MLP neurons of a small language model. Each row is named by its layer, matrix (gate and up: input weights) and neuron, and shows model dimensions 256-383. Each number is 128 + 24 x the weight over its row's rms, rounded and kept within 0 to 255. Numbers have three digits each. A neuron's up and down rows have the sign that makes its largest values positive.
A block is one neuron, or neurons of one layer that tend to fire together. After each block is what it responds to, as a language model described it from the Wikipedia text at the highest values.

L4.gate90:103137116112099134125100184162101158147138111134126155120136139127104138092078097129126138142128116103153118127144092165108160160134121110110136141152143136119155132138138131149128098164135074114103134142129167121141092107158146150133096174148119123110135177168145120147111130118128136140133119100077114135104099090121162104173165145133159125184155155139163082116109137096181142136111
L4.up90:114123119142114096127113104086116191113152127101125137168158135154138096128131158095128124106113132104106157147139107145108156153092158150130118127129128141096124128123138116082136082149136128130136153117127161107134080096146102143162122159140143160121138152159153097174170136158148131108075088113094133121105134098133112140166170120163165137186124122102110096164113115074136135149136
L4.gate170:159166121110150061101095122101139111132119123140156096113147123127102107136143123087077111113153121173149097079140132117090169197122141120132137155106136113088125151073134121120147133114134129149094148133104107124134166130131122134085098151159119131128140143155095112148124129118139113105164125079096137126155121124129141130091149118151118155105164136146148124146107089170094158129106
L4.up170:100145103156123165143129118119112104114123094138155108122144164114103082117135122120130149150146139087114104139167118154106124112095102114148143072106115158094131160141159155100126155164086145119120090108117106113148153135116143117125105133081137086145170174097154119116140100155151162108097108154111158141132094142183102098153111104143118145131130146102170105114151107123114121147103
L4.gate544:128094138155151117123151124141160078125092169131146123080133142095125126087139068080133149132139126143140132122124156097118109127158162140139110129130113151153125075074179173164097126141102119142139127179141077116101129163162195197131109195121109143091102100132146153121116134148116143133191138128141123136143114154129119130108136139155164158131122138121159108100124128101104154155153
L4.up544:113124131140176107126168169115152089119083125134136160124114093130124117086101140106168137101169098146154123113095165141156103125120128100103149154138132128133088174141082127140142136111132121129153117119135128158145140112159120139096119145121120152171105107151132130130121140155111142148116138121138121122117153104152110163116122151160125144113179124105154100131138143119120152125170
L4.gate723:143118152140145139134130104149096119154119130134173135171105155125125147081115133128110117121141116132147119105089107158102146149108099095174139131135190129106163120137113157174131162141124125100125136141133120126155120133118107150105133108133124108129192157137149110148151122118121138126169149118143152094138118116123128118160149125147147153133115194132122174131119109144123109133122
L4.up723:109102167145096121096161153073140144136119112131133118126151099150151110150125168140127114116144147129114122112177158139105149177157124145127114147127151078164172146165075128159114130131090099103139134159146106139124116119121178123171108135080136097126118107121141124153093116109128152145131118148136099124128138130121142128149132116103118151098119165075137150200131142130104120090101
L4.gate801:123144135133130133096117170090194158092158147144133118118181152132107173097143147121096121157120093127100088134132082106111153143135121121128126149132144110135120115163150171112129183177125109135120158161082106126124110105090131117154143145130139148122153134121124132150180119183085125141087125106142127179150118117114160142113158106138082148121145113116120138152122110130111136073138
L4.up801:149123119141159164138108125087100118130122083142153136117101084150141134114103085103137163089158121120130145158118104156138150088115168138094117133081123152153174115132082105136126112131095113086126148117131114124150109126149081128127076183141100142101118109168169116112180138110154120192104124124127144154150117155109171099135119131138094147157168141131158135099138107110103140103077
L4.gate1022:121147124141102127090145164172111152151148137133178156132191094133130112147152176181117121150158101132114124138105131114127099156121128145139125148085143171115132133144110115151111130152119123136092169104104097111147110105141152162133171149127118126137131110149145142161162102132139154113088111116143112136160142118137134136160132162181110169165108213093138144122125172140116116091106
L4.up1022:138113125153149127142138130156103097118189079121099149111137104126131118154126115120162142139166140125123140098078153165162136145104122122071147161126149153125115092164110102167155144102105123115174095100097163115151127120157157125078124128147080111119132167133136102136108076128164122135128148137154124103106102137143153079170150112142152114130135122127112125163106118120093121126103
L4.gate1229:132111110129128091088171178096117101118085126122111126161080128134123147089125137212121108110143122113090141132118100143163094127143096136138171134134128155128150110115158123155146168100166135114154112109181099139106139152135109125091141140115130126180133111114141087127091100091122113072138136135132089129079109146166082150140147116120137116140146129078122145157139145086124115088141
L4.up1229:121131065141110160125174156132122171122130090140160127124116151139088099067114086124183109157104143111096144090098142133124101120130100152151181106118138124146143109127107147134103089094128172154180148103120133156097134153141127113115101117144127137112131115137136118108137115109146108122136113143170129112059101191096113113138127122136155128129130128112097149152119116114134136097154
L4.gate1501:088122134097141136158123096136125163116131136114133102085103117127148137142118105120139115169146135122137110098106147114097142153139122109138106108127145188115146107142092173122157106119106133111116149119144135159140127163088166163123108117123072093125138087145106157104209179134088073120086119133140155161123119125121132127155097130151146145136119125129135116078099094163160151134157
L4.up1501:139077116135142102139110091122135152133066172159134109077109123149105137145098123128131142121169109148122127076133109140095148107124120146097122125120105175144135106135105143113192155136116150125149179140121106111146146132140092102133088100078146181140137102153138127136137147128100124175134134177148135141148093112099128112166125117127104115175130143138137129122124076106120121147139
Description: Start of multi-token names

L5.gate434:143110137157142123133094162167123123177070105139154162138128139135112110136141134146166145137134122099140129120162110123107110109163162185099126121199087111134145095134125165157119143123133156179113135138109073155116142136150124134160133158143170105090177176118084157127121098138143147089129166121077163159140093158133162119161139136120111116126118141126120145161100102115100102129130
L5.up434:104173142118180094104131138097136130115130122136104123117148130089091132135057175128130135124091131151121083108132157132140120100148117142128133145183137092149202085128108166124098165159148112185103107083106069096132113125138132092128134131135106093175140113078126094175148140108128130136100136148121103103143111110097138114140144072117189154144127144145153128097112141138110120136087
Description: Mid-word verb pieces

L2.gate161:143150141148116127127099122113156122107117101163162115086131117114131121116142154132096074140173129139092164146113102135121135092134122086118164117129098134149144056117108095141147145103111117173189125188112107131135115101123123120122143135158169106186159142116098109126134150140130167138120104099086159128151144158168147122109130084135079115148151139118108110117165164124163147132133
L2.up161:132091089123126132145115107141126168113114136114148173118123099124143135123188154137105132125133139174082149111126161115106158157092103138109155154135090121113141148178165118112094129128099141117121088140143130150114152137084135141156137128131145117145175154086085131150126133139142149105108142124121150165110123105128142135121166127116131121125133149151102157107092092113149146143124
L2.gate203:110123139117110141132127130127124176115137087140158107117155103138151113110136139131111098139096145133120098137102130157167141128146163132146128163162133107122088162139126121171155171136088099109149136122101189103160149092154170135148122099153109111199130152101121101104137103119119154151145122160146165138100075142083112132130108128116132169137178168138093154136123129106115122132156
L2.up203:124176141111097131119111152113146104127114132136151121119134117143122151124182114139100129139117142130116077114135137146134115143087089137116121201133112107135111133152106140138158133101117136162136116088115151083113155105077103118106089149186137136125093115114144130125100114169114138153099160171106124157134076103096159128135136180149146142124151144108092127100121100104142114137136
L2.gate305:108161121126132087139099129135142155121115132103125096119125153150157163123133100121120127104167090076129102144129122125154095114152156133143139109133131136157128119130111131133151135108113098109110139102115127137107114115135149138122131108152143143157087157131140141126136144082108136099095100118106116132145079169156121144099082095142108106146116086106109138155150165137149105164152
L2.up305:116115123121160140098119113131167148111149121132090137139112139156096146135171137125068155146132104118083110144139190145128119099127136136133113105161146137128178149145136057135135128090120128112121120158133128104153113106118123106121071098134136113120132150151141160150138158111169129162128126121101102106134105125166131161157089151114165161144106117152106136143154125099144109151140
L2.gate452:140114127092097119114145160136130126139149133149138173118105075149134144115105160152154115126101134118146155148134104171095116157142127142115093106094138161098177122123155119134182090187103097130177133114075123144088135105134101149101085137136150155197139145136123135158112123120086134100064089079147115166138120109131161120126130112127114084135135134087114136135116109119175073130146
L2.up452:132143110138148100117124121138117122120155134143167140163152162169129111107092195140097089139101131136144155215116149117118102123113125101112122118139154113125133088130135149132129110168111112136064165119117137183111118114112129118110130144092112166104089103141146135144093159130109088103129124102098169150139110134150145100121147094116145144163153128116127128135144129151158121097136
L2.gate576:132140156121158090111136156123124128121151113150089080097123097119132086127134104109124113152107127143134126162120158154120115147147101171082104120122114161134135167123153115122128122160131164144122106108128134117142092140135140187149115125133145166142124153133136119114118098145126120138150122113112111107122153102121087118114120109120116149194169123126126087157104094110095123079124
L2.up576:166134178094137122105137146166117143119108135128125134137130104090144110132112118132100137146129096133082097141171130098083099152136134119147124101107117109126113138106163138110114182164100147148153156122116135131156133113147115153094134110171117152093134122160131103126128072120135187189097138157125134131131165150114113133098114130095149137154150127117118148105093067113136124174137
L2.gate877:134141119107138098126108156111104119138144099111152112143124182096131124125146136142152151085109208135166108138123151126128145132142118103146078158131105143127136149142127156166126095143089125121105136120111163155131118164161168126125146114120166081123111135145126140166127107090131138102139114117115133102127117152122142109121111130170113132106083099107156094185088152162138138148154
L2.up877:136129166119113089200121111165088126105132108189129140114115110107113121094120067110098159084107155101104088163103110124129204130132157160141068129109112140117105108159135112127106100163161133146086116115089179151131072120137132105137085147097090132114108127081153115127151140112137134146135125135076143121150102114140129115124084128171130138074129116145140111137136132141145106129123
L2.gate1288:117158127119116105147139042102164100132139140190118147127081144111133141156125128134134133158132134142153092080138112147133133158143135124085149111124139153136148116102117111138106177129129129102141102127088162146107163168150115131110104133103091138129160129145123184102121139129148109113160111133100117122152131154134137130118157127130143088131099125152147114094128158144135113143108
L2.up1288:116102147136087096150115153101144125109144121133162174140140120151151116115139130136128111096122113134094074145098141105106126061169120146189152143140129115117136124087134100127175144127105085057123124162151146138157168047123071127108105131149185141098095150140125107148146136134101130150128171148138123158153151093081142117132139120161133129111132110133132139094149130111149097142122
L2.gate1472:175154121114141106083131167130093105098119116116105161168094188143150134137131133156143111109087139145146134126149095113122098149170138051099121128120122142089140131092115109129144120115065103125172100090123140116117114151104143113128099141138142155122081152101145173140126145112179118145092105119113097130115134094127149109111143109121136099154169119084131129108077146121126116160108
L2.up1472:116144095158116141142130169175129147130146121106106093124141100130157161077128127132092146152127122151149100155141151122119126158200122150107093117101118168102103156105112110147100114179101122097150123102123152143118074144142110115114133120091149108115181085126112128101104101131127123122099151125154147067125081143124165126109116100119133142128172116135115151148174128118118156120119
Description: Mid-word letter h

L5.gate352:090164142150147144124172121152091153113135130080136112107125126103151092111098130131116105109136142158143088147128088121138108165137115118131156110124114201134135122121152141150192105164174136143134116144139121158147145134181125135135160122123108128133151157139172110097135123156131160171166124167125155103117125127101112128119112135130144121132150056142122127141153110190157117136109
L5.up352:185151078136116148081167101096149140125143126099136167096105166135089107118147142136144125142108101095152140117140126151142136119168177131123114108133104149096082120110121130142085062124134164147125081181159130130104133128128143117113090122151148120133146143123122154139141141071074106102169124104149138143146101152128125092114132104134094126131157122081142118114126157097154103100146
Description: Mid-word consonant fragments

L2.gate21:161149109150117133111168184091142126130147163146119125169166154150158178108136143153148101114138130154121140111103095166172079129119104073110159113114149120093131125153134095110136093139114126126131118147107113163107111140134198128143114151122100155103129149094099127128130191123116141129128125119100137097126150117099113151118165108153101096106124177083105176115141131141112149082131
L2.up21:094103141148143132132146152144167127162128121141115121101078085108093132134085158105090143143142134160108143175110140118066120146127126105118114139143181106111135125164156113094104121121177149153129131075216136095151131118115153141137166177153167125136164109156134121075128112129137145126105155110137130141115121137153086139112112112105122159108128099144110141111126083160091126120126
L2.gate89:092093156112146120144134137120180156129152113098167162159088204147103134140114128139136138127125084088158178146124113154123157104129107129154107146116108126099118136122120120121141143106131134099135130134109142199099101118168130131132126120109085173094144159101100136145143125141105141138143152168097113149125112134102113140130124135123119139150110093146113142133180111141135103159124
L2.up89:160087110106141143115114115113159123138097156152136148114144097122163099154151126168105153161106125110135112119143124133129081140109127113152106158120139111128081121181135143156142068107139136123156157162136103121140134127139148168127128191136117147098119141123107127118093128153130205094098114170111121187137118108097131131096150132124143114133129114133120149100143120126130109146190
L2.gate336:140123091127165124121131126083168124149124091147124116121097150083127092138135127110124126060116145128116122139132090125119096119151094138136102120132131176134128112118164154131123136145146121111113136154139137128102158128128117159140180109117114104182137141124102122116168104127111127091165113134129144131155086141147106156121141091133147134155100181115105128076139076132111125124168
L2.up336:168103156131166127127124144094170149154145072130139171096146127146138157124096105117129173089161140150103097115127103191114123107113114111104131156126095127128100108186105139104131084077162119135125168101144110114128127163125109142136108143091117106121102115104115129157114112137140122139145167139135163116135088158120134112127135096084167156136186155144119113105130092106122179150149
L2.gate498:180127135132127095100126094115150141141133110094159116086117133164153142150129147104131130149118131142127162164136071111115122153112140128103098147120145115144141160115093112172124128141170145117099128147094163160123098131145071159120124156112132153146147126154118076117115139126098131110080117081111138105157111128137116155113132151127125148198093140100104166141101100116089150139136
L2.up498:124109176134149159162121166118117127165146190141160116133130125072171153132108169160144109132113171114098128123127090160170148130178121107149099132110109080114169139108148143100159122129141116124126150152135149138115077142152119160117127129138128131129141139130126176133120107155168121125170095145124124130122108098144116119125089102118160099126130117172123133150117154110142163116107
L2.gate572:138149114144153107105136159100128147087138157119107158133129084126129087122126075149118135114162110119142137151105151147108093162132134154153097140125146130127146071118105131138091132109089139101132111096118149101150127068171125144138134122147112139092106145148084109102123128094100138115102112116155150127126092151139158124169136123155089162156098135115147144110126076144099136107155
L2.up572:112137100127142110143166129121129106137146137130102143138160153091086089084138117112121122146163104104078178121088092105085148100093091155138104122065154120139101129136126135163139143104095121095126136140096126132137144094143111124136117132103159116156074175150129146102127088143171152145122079134106130093143069164092147139139108138168113135163125138147115146140082095145106187160102
L2.gate686:128137114129079152135117112134144111142099088120108120154116155118135125125123065125142098126100108111141103166125119133121108119109145146139162125162152152129157096146154140164105101143130142117128168130166101136122071176093049124166141134123132132125110131113114109130125176150117159138121113105097149103122101149145101109134114112067163138176141120125144163147054132081133115123164
L2.up686:117133131132118101141115114126141136060077122150117091144129160137124139092116097132120111139068130127135131087135168125072098138179141116116129113119111165179135111133114156142117123117112083135133178118138170146100096110077071124097166148099150099113080176122138081132135128172147105149086132095127141112145133152110106133169147130134135109154156069136091115131097100130109135117124
L2.gate953:092145137120102111117133115107115106121116132130123139123144137109083096131124125160112124142114124143107143107174091144116107178116122118153134093129103107142129104139193085143099111132109154100162136126118092133149104134110120107176104106151108148137093165111118094139115157174204107137119131148118096092127130114126137121122127163125153091148127090109100130122114125162102137099149
L2.up953:078128152088086099130145114115122136110129106122105112111156120130112109119105125122128098098115127127091153143109120121125138131099114129145137111138122149116101159079170137129132143146141186141072121115172112119145140121087106156129137117137136107143121124142136096121095106138165125140071166097093136103157151125116099126117110095133139136144112160143134096098122090122127108136095
L2.gate1233:144163163148103133151126139088155128109173097147120169091137171095137117097099138123141125105117156067171118109134113128105128136130097130127109128104162156126160111178122132159137100090131143143081142192129125127089078151089116149122141148113126070117114126091115139113110101141130124133118149110109136102074076138114081136098101128137122122145117119110151139094124087136160156142123
L2.up1233:122156151126147092092161144105103101141134073106163140123106076108131115151098092167137131117123129162130111130104148148112139139128088118154144153115107130137149145151115124101158110116123155157128155140124119116102149152150115113165134182083096096141133088100123128121140136138120129107101152158101142145151075106152092182119115136098150158136120121120080156119124139157107128114100
Description: Preposition "at" and word-pieces

L4.gate293:118098110146191080129183133118141123090157145125085111121098153143126109084156123154124075109134166106197156155120145121119127114140154105146150164161123139107104176149162121146102074117124151128082175120122066128136148119100110104144103096119088143131160149132151146155105120166124113134125110150098126147137077135137089100168098140141116120120159132120133150139135144129146127145151
L4.up293:111104107171135110113107156124116114129127102170144143085121185167116131115098133119091124133134123125115076093135126130128130149136110123098093163136133124130092102105133139112149059135116136164113151141106108082140130114180109122135172123119136170112098131131191145113100089121114132113176120083130126114165095138105135141104159118106138135118136138131127109155129122145140135120147
L4.gate348:076110071152160118123140121133110134105163104159123109100108109158121189140113087114176108126150125137177165176176115118175085141110167091129147116130142154103108095172107137125100104121118119108095111124130136124109130150145150121113111164132141164106116134152123158106105139085133139138132101149063132148140121133132121114163140118158105129152132121115098143150121130110136169125124
L4.up348:108114103133177138145140130119109157134159170132136143122110146170113160096073146077157159138104144113132165132118107138107127139112136115141119132154121140088121129133112128114115105131122083120112124127135117092132121160126130114146142188086139123107094133156149099143145130110130144144096127111091145091114125126133118164129119161083143113155130132157107108140118165089134139156107
L4.gate472:073127109112150135087140124144143138138128114119118111119157139091091134150150102096190128162133127144106128144137116173116068133119137116135092173090095097157156139178128121118098129125149105132121111150134157147123118128146147151119140141150164139126129162123116128136130149101153155141133196123086138149117139104166167093109108169122121109116130177101101157108113173117093133107161
L4.up472:106117128136155128112159135151105116126150133088164186111148136181141119123138113095148159158055134125130169125099135148139097147137138090132159120164166127154154169151150124139098139120110101139111078168142134125144104155090125115137145141119111150141146139138116127088099124128142136144132174130099127158168189149134182128132151130112120108123138101124096140151124129116160103139178
L4.gate546:169137136140174132133157146135163113145151120118148099086140143101138149089132131080159143086117106123120188148121093080119141104139177132111159117105107116119096116146107115168138100133122112123198126135105126128169143158150109115132113132086082122147157178107115146133083121140127166122072166115137151138098132169092123095145163146104127096138122150106112131143098116157161152140131
L4.up546:118093099116131108164159069175130120140125134094125100158155110144167149167103110121142139158134155153116118133106102143120129125112163162146143116133113083133156137147152129094142116101126071131163110152142098114156127142136194179160103151127087143123087133117161120107080121140141127151135127109088119169108121124119142121132141156075091105125141098094139081106137166118120189131115
L4.gate554:121123117143156102136162146141137172136112113109185143158161106136096091114095143143175095126119106137131109134130131140135093111130167177166137117153139091092125085108115091127125154140144109129094130143162099142108156161147127066090159146119129137081090120115148107128140152154099091129166117135137140101089129149193142125089165151159173136137119125101156118147161133145175079116101
L4.up554:118120119142159102114147116152154154136092150120158164155110128091130127120105132118165142136146159152132121150143130126139121103127102148169145140148142117090134149133107127139168143122142117098142118170146100175086102157155143141131106119145111123144167148117168156149073123156155167118175082124103173159161144124145158139169131130123177136150106146114141090137060080111142115099120
L4.gate632:143106080169143112108108115149176181106162143133117103138104131112128151183109091159150137161125157149163121131165123123107134175116081106120122100139134142133147108104113111155119124099147132139154131100155104130112114151127141121143136144126137119116127142089079137191136170127146089144156144127133132112114110160149158129110135122114142127118113151120163140123106126085125113156144
L4.up632:135130080116152083124176163122130158128151148156116136140116128099135124093115139147177171118150190143161160116131137130166144128126111147141140140151113131153131099122138110088094156154169159153149113113088151133123155156097120071115138179115123103138055125156127119118155092107161173109115144093124138167115117094125157137167147089113110129128124159097133124109136140099150158090115
L4.gate1200:119088162124110128177156128102157135156113138114117139150174113118077106064143156083118111106129119117100151115208118135120150146180153133102092122132097160099125120118168147139120113092134096135101169146164085107142156135123121097146099120113114142085167157156158108121083116149150132129118096105121131105143161127156083156098136096115152142135146128183112132148115148161085138114143
L4.up1200:077145126136147116137128161103171142080112168103149138144110105134117101125181120129099126139115165106145152150088168143172105129160160149136151106144107094148100090108157138081128111133144132144121111125116075137109174115077125114126164177117143166123148148123117103186138166148122152112154155139161131097090111148086136127178114108131126136083087103110137126122172172109139110134124
L4.gate1304:099193088113146144114127112074113124134172129108146129147126100155133135116102138160102163054098176153132116114122138150121138142131142112117153113101151118094156118156112151139157145119149150153162135096124123087131121120152101135144154083162124152096094169130120122165117125113138099146121082139090126139085139136152135081096104132124124112113144089105097115110136151131082129151137
L4.up1304:121108151140103155145137123124093158148146130096133104123098100172104124126141121125112122124139182100126129105161117121125205153112134121155145084104123142145136131123146101129219118159147121097157129112142091132128091137137165141157121148133153126121106118139116096113107141091091097113151091128157122107125140088112092130123115127142156115053078115109170126151111144135110117152133
Description: Title-internal function words

L4.gate23:142120145168136106085130125109157132087129115078120119064172114142139126132157100178109130161111093167155150118142125095109098115161174100116098153102127111126118113167152123109175096170108154147128170110121155169168131113121174119097147144139109125104151127121142151096128133113134119134148117105091132117174086131133073147088148115154116115112143104166113140130151104088119103147141
L4.up23:152156125128108096140135121131118110135100083142101149159148135155128106123142143079114096157145142147132142127123147133147124096144131108143128102127111165094160140107180105135162175109140148155114134135117131153124121131113096131123146123150141098111123123118108134135165168126185120109154103090127118136115069112125129141136122169115164139078118123144157107165136141112140143108123
L4.gate36:189107096118131151109086113123130148152100180147100120119122126105108137154130083155103119142134138120123108161113187164126192104106115097192124124120119144144126147137148138147124124148172125112178149138129146154130107112122134109105167157131134149127143154119135127118047141125109102136134106116121180114174102108120103158144116113110131107184122175168121122124123165114112180105141
L4.up36:126105147123125125165185130093152135101125133139098105116123144132114151150164171120137177144141139122168134094134124158103074124150119086098105126119082149119115140140109104120138122158088145094093126127104094120122128137124158130157097097093131186098144114121112117119115142129102144130141133044102184126160090124098173161137152148137119095136133123098159134128149113113168116118083
L4.gate322:142135085092119162137163136138111101132110158153103137127122129120138146109130115130131064083125150147141113099098109114078142144111118117134099122142145175135086173158135132115138127170129126127136116106109166186108147150122137151158099083136158155121095132176155153146145108110113152147158134141056131132141130115094127124121147078120145142089155151148126138091124120080142134137148
L4.up322:094106151120123173136113143128109136130130133142167085142116133136100130192108116107101126125161126138143169118143161141139147134106129121124121155106098116146107105095143116123130100115105130128086126090121108119106102095135164113129121127146122159118164109133113092105100177157111136142138092121105174106132120120094166103159125154104128138145116167137160063141153129194105164114126
L4.gate604:107128147118107118141116162118126158119120152135120102154135132134120116119150159157121118092135139142099102132140116147127144174088171131127105169080141129080140130149169130120103127109118097112114160130137166196144118144104128154143142143155165135145114156157153075138091170162145143117100113135114144133123146151091128086116123122114131138165117126101115174138117112121100060152135
L4.up604:085156133159093093186092150098129102067120153120173135146115136159106133166160130102136137081116158157133129127153162133127106127123149152102091175136156181165138111132151104105129144077170141137131154153085121127162163146147103157114122111147153155092099132102139128171148135116101130088141095155180127095124146124113126129116139119143093122132116116123120102104156096171119130158125
L4.gate1023:129145137154111101123122097120122091140094144153100101142129114089092124205113118089139134132117154157108074151089142133141154096154135140142134154153103101144127103122092127140140109126121122100124090159119128114133110103128135113159128123146129095095145104148153151142171158102118117129168090117100114116133105143173135123157138142100141183112141086100102132116112084107111160133176
L4.up1023:144116147067140106154107156156124099124086092111156121130121121137150130125097123107141147163135163140135102110124152122146126093140111131108114128115155112148097109114194120117124146171152163144148156106179108113151100151178131097115116092114152111110152158167112149146115162094117120144147111123143164157137123128113086119144120165152155131143136133149094118120106154144172122126164
L4.gate1232:119202137117122089112124142161134149051135142145155140115160144140110134153167149126139142129143115145132158109114106141122175161120123137150138167142131168129145145107161157120131093131117127158127142175107105142105114171161138142113084169113126120109096118090111188130141093128160120093156152103111108182154146103122153167137152139188131159150146123097093096136125108131138134125155
L4.up1232:166129135096160138119133083147143146090128119163155130136142137117131105097162135126172173134124145151099096093140123119155171149123111113109145123140153106141127129132143124143090121142136158149127115144145101134131135125142107119136133091093112114168147136132103163115103105130146185153111129100147120144128122123100135099158176102164131158144117130125128147094126126150089145122122
L4.gate1273:086095071110127100123131168111124136112139123159106147149146181109100081132152099139125153120104184115119122158119163103120133119115126097119099123128115120097157135146138131154128108140132113117165131132117140134112093111142158088123160126122151070136144131089121162098109114117131131112102131144121139110118087171105099130125085126113106145155106154096100180150115111111150091097135
L4.up1273:141182133118078088079136131148110115118117110148145163119105189115110128116114153119129119108102119117070126059193158154152118081184129108128145093113112108132089148115145121120085109112117127139098118178116152165149117137179115113105107112102137129091161146139192171112118144127123123115107152133109144156160112144133158110128108135123094128169148178156148137170122091119134110145139
L4.gate1524:166090103134099121125160103115095079124172061126133126106143141117106137098137106086126118133123115117098121084127122103076110123145133105106129117145094154148118120124154060141091105145099118101103119130079130152151139147123153086140134103116128171106155143145095120132144123121107145112081124162132118154122123126130107118114109116140153150109129129135113115124144114117152124105130
L4.up1524:131134122154159114096127111098104153126209165136132088129113115134064135129118102176102120131162092099142144162105146116140135118131131121154123103063120128141118134135147097132119129153111140068111170135144148110146129121116128133092115146135127173094094080145137128127089141126136150145136120158111147179141133118093177160165091128137125079140078100084089089127166170141134128085113
Description: Mid-word consonant fragments

L2.gate14:189103156120120121108157096136143142189084112159146117112174128099114101163073140130135129123141148108069114134069147118128114149135132127159126124183163098148131087122125155118136118130113140185100148114103099113186161108126092123143135141136158126119159153137101117120142138147129149142091182104139106155135126110144107113100115171113117166090140139100134101114144143139103141082122
L2.up14:142121150139144110134120150144132144169115099122106114150153116105070156143091096103144087104130161123098092146086114132139132138127109117126132092137104137116154083111102149139134148116105102167100100116102090084131157124132124085117150192148132134133126096201178152152125146163149118118147141070106119101141163147113134114107150141147131130108168119099134089139135125090122118107132
L2.gate61:132170127138123117132145138099136164130150149156131140171155103128130108129081129147157132135162119155135119137107106103150171157045101093130115104109079114148132123091143134100105156148136093110107131146138104115182153132133108142120103160144139152124159136123101126102133083179130133126123135108157178126176145110119130130098134157143108171119151179114117144115107175093145114158124
L2.up61:137122096182109127131089167130149109130122118104127080166107131116168144145133173135158113123117145165124102115105139128133108137137122079152110149107109192112156103138112112124169156169117122131107148098070118110107124135110121160104123112134112147149116146103107172135120086131112102101100142099167134080135117140153168125142143111123114164123183125173161147099157137144136139137128
L2.gate647:172160093128162140110111157135118055112104104127101115151132128120115120132102098121111120083105138124117191203144108130109148145147155128137121167108181147083172113133081129099162124124159154113148099143130161171135170132089126079105144135133132167087158178178108121127128145122104137123130128144128124144099133127127127141141105146113102123152122109109119132131099106151106072125124
L2.up647:150142124120156122080143093111108137141138140150127119142097101169147121123108081076171134135143137116127161116130121133135081097124145135088151143131115183156124118124083124146155125175092100132076145101141145111135103091131132140112133155129125126191137178128161152111125136138108116137149135128107081165111129091143109099095094130131156124127144154103133155101099142125115161107109
L2.gate661:153119111131110112129156167119130153137107114149159152128117120129143091091111101166080102096145105140126131144111129175137132134140176123158108072149181124084094116156205111125071122152110155137123122126127159128123138134148111110126106160125115115087137119125118128142171133105148125122102145171113201125138158117123141149121140114114159112148133139116137128162115118109066124110095
L2.up661:098124143127105109102133157179105145125167132137121116147123146130130086146100093137121127115154101145084154109148098107110120140156119154113102075121137123116149121129119140131087096149096095140094121128117110121138115119078117102054122109130119156117095117136101100159134122101139117152144128127088185129092129105116164196092142078152148172102121121172136146146132156120128150168117
L2.gate1334:150167121125091084101101093158116098155137150157090076106093132141120101200127150125121093117140096120167155128160088126146109108161126120148165125081125103106130119146170129137104122112134161092129148184144159118119090116123169155073119153103152190068140105179106131140093133134133108132143124123105098099154152147117147148132160148164123130127161119098130130118131121090097117114128
L2.up1334:107142157125093107127131151124159142163110181119108106118117167145153119209093158116093115144125141118137126171146132105113089091125133120121100115106133120148127149111145099159086104133113160125171148140103128131126146101178159087085128143165158180095129091153092123111134132145119072139106127135109142088144141095113117162108114137155128145130170122081108152126106102122086125116109
L2.gate1424:131118132122152112157144120133153106127125161142093116132152109153139145131165083152122128117125142124103186161064124106169094180134152139160161093154097091106102123150083112110091141155127124123127103155102108094130148127081131124153140162103114114143161126147106125153117192149113114130091124145180129126113109163120145130169135106132136128181111152146116164123098064141101122157123
L2.up1424:100130116122129094121116093162146122119109112104138103154171155108133116130098111107118119127148122131130101163096148143122139138149154150131110130147121163122112168162140114125121112111167137168111134152090121117126190122098061146160141146090087088130142092147093076125161112131158098099100177150117107135130138148133129105097132112086090120163104134114143141098122120146127130138110
L2.gate1465:130147153145151117103165147069141103109123138174130127146123107127119157142157172112097090127098139111125079151148133160075102076087146120133139119130133114114148141113148127119168148135118156159125103163139088108129106145149107129107152124128153133158137122119111117157105072132148098111082128132110153154133071111105147150143169122081143103157114093118107109136134102152097094088123
L2.up1465:173109156133154135166174114071149139118114130113154111105117169092127090114153123133119121108104133140128134133124095172146155112148150153119163137111132075145134150092134103140171140133134121150085136158209123124141118151137153150100139161138123148083096112129087102153148151110098115147106117128118093122132135081163141138123115110155145161140106098102095132148149101115120137141128
L2.gate1518:067159101137136115073117161145132140163066131106151120154158134146106093078098154153107121111133142125118121160117134152123140124152150167127169120112154110110120125146151105096150069128088108118135084182117132080164116144165160127094135123121131135137113160103126138148122141135153166123056119172113160127114182150147133152127139081149154116116137192109157130161109141140119157036129
L2.up1518:110167137164187121104120123191128134147093118143128158135194084115140111095100135143134112121121140141121100147107114173104169128132168133117152113114132084121134096167131126120149078153133132145151094124095134097130127134108140167102104154149108183133080133103151170117119144124142131159096167132094145135142127139121118136169128087118158107174133130149132162162109117143099191053125
Description: New/compass place-name starts

L5.gate625:133110109110098146136174136140150149128098103085118084105180105089104111135082116143094124099118097129153131136100106155176116104098066185102121133118127129163136134099134073174118125136136125078156109143140147143125130174147099119147138180154067117140099117106120170147126093088132167126113097157120096145100112107147155141117131142136134117138149139133141110148130156134142132127120
L5.up625:151119135124133147123154176124103154176108164095152125136147136077129135138087113131132181080130123106069146136143100146118152143128087110107142098150141140106106134173127149131140100141122147152124161119118132125137128147146136102146097163107112080143126140162108127145166098125139124142069096188118055112163137086123110131176139108131101136119141146150096108152137131125092143073137
Description: Title-initial "The"